config = dict(
    num_hidden_layers=9,
    hidden_size=640,
    num_attention_heads=10,
    num_key_value_heads=10,
    head_dim=64,
    intermediate_size=2560,
    vocab_size=17524,
    hidden_act='tanh_gelu',
    norm='layernorm',
    norm_place='pre',
    norm_eps=1e-06,
    positions='learned',
    qk_norm=True,
    attn_scale=0.125,
    bias='all',
    tie_word_embeddings=True,
    parallel_block=False,
    init='normal',
    init_std_qkv=0.0213,
    init_std_o=0.00503,
    init_std_up=0.0213,
    init_std_down=0.00503,
    optimizer='muon_variant',
    learning_rate=0.00172,
    lr_mult_o=1.5,
    lr_mult_down=1.5,
    beta1=0.9,
    lr_head=0.00593,
    warmup_steps=0,
    schedule='wsd',
    decay_fraction=0.803,
    decay_shape='linear',
    final_lr_fraction=0.1,
    batch_tokens=131072,
    max_seq_len=512,
    doc_mask=True,
    z_loss=0.0001,
    train_tokens=628300000,
    max_steps=4794,
    dataset='wikipedia_en',
)
MLP neurons of a small language model. Each row is named by its layer, matrix (down: output weights) and neuron, and shows model dimensions 432-559. Each number is 128 + 32 x the weight over its row's rms, rounded and kept within 0 to 255. Numbers have three digits each.
Before each neuron's rows, "raises" lists the tokens whose logits its output raises most directly, leaving later layers aside.

raises: "h", "he", "ji", "hi", "j"
L6.down1655:126121120108146121153143110142132152064143145075137167102122105111126114155092098119134072079106128121116182080137151113133180189177115060196130118119140111038182066144134122119111174165132175158115135103086139133155069111136135140121080084120201087137108160112153130147098150090176107121116122070101153119105131083108130128102163125160145147110079145074119149098086154127134179123099

raises: " To", " It", " A", " On", " An"
L6.down1307:079178104128117138194093118112085167144160147136116161147108129102061117068135168125166153123129172130145116099161084119131103139106144126152034144064136145080083098131136149136141129136139108156077138112175173147143143122123100112082142100093095162127176106131100183132106154066152086102091131158171086093149114185120057107140151150142118158103126132119164099127093077125138095085134

raises: " that", "-the", " \"", "ogan", " ways"
L6.down2286:150118125064094119149153139102089136160150125150107122129140149145146143132142124131152134120149171135164139147131082127147131167140105138105088090109128135089138169067099137129129163160114123098120090129133125067152151144075118177162164090191193138068150104181148174076115077091122111131129071092150143181088118150188084149101184118099166198211128134175184107129114135152077079112154

raises: "ains", "rated", "ained", "ain", "ime"
L6.down768:083113101118151023096102189161108129150189139112143104133180149163103096135125118101077174126148148044159159148080196120098122123108131173114140167142132090098170118131154089137126138075104077137177175139144169113146144093096124124141131149114128126130141115156144109120148107123120105128122150139177099095009106132127132093131116123104125117105121111108140069123117114116086110123175

raises: " NW", " LA", " CA", " MT", " CL"
L6.down1500:135110155105146113155089177122139111185147114098108132134118194165175086109095141111128140177105121136125099118083094115112152148167081144115121104107154175179120112138152192082157147081188140208136098129076089096109119143103089112168129162096109084133128109173141131095191137127092105140112117112123136119131112110094180049158127172117109161109112128143095158132121187095085135091124

raises: "ader", "ad", "ade", "aders", "ades"
L6.down911:089052191092065148173111129117093128113127152141215134180117127144152123146148110138129138109161105184123115111153129134120136103078113154127172120124091140144112179144128081101156132117060120127153087178183066176120127063131096131140111108149120150107126103074164150154146130076166146104146183146112192192131133087114106178112095123190105136134077127151048138092156130174137148080145

raises: " Die", "ches", "ch", "ä", " Austria"
L6.down1515:134083125179130118126085146155107118108103140126131146119074122158177095136123189189088151096148131158115121146067111096073111140140106175110134155097153154106099120096120110102079154141162172171116165110150102093095134076116117095145120098215135186116131175180185145151114139147142144101129121132132134129160152147121103153119086185110120105088148101075081140200098144163132160223151

raises: " they", " it", " about", " They", " themselves"
L6.down394:102057088155102097144105082176152130123108098159177107134102138138053127185129120111089156107072185141111066197101178072049182101094119102118051119135166078088109193125101157143132120115151141132081100137143082145111095169160182181095080162157168094112167172153164118099162149093116104121142107112093099111101112070139164146141126111089093143108177116130159177138130114126174127100133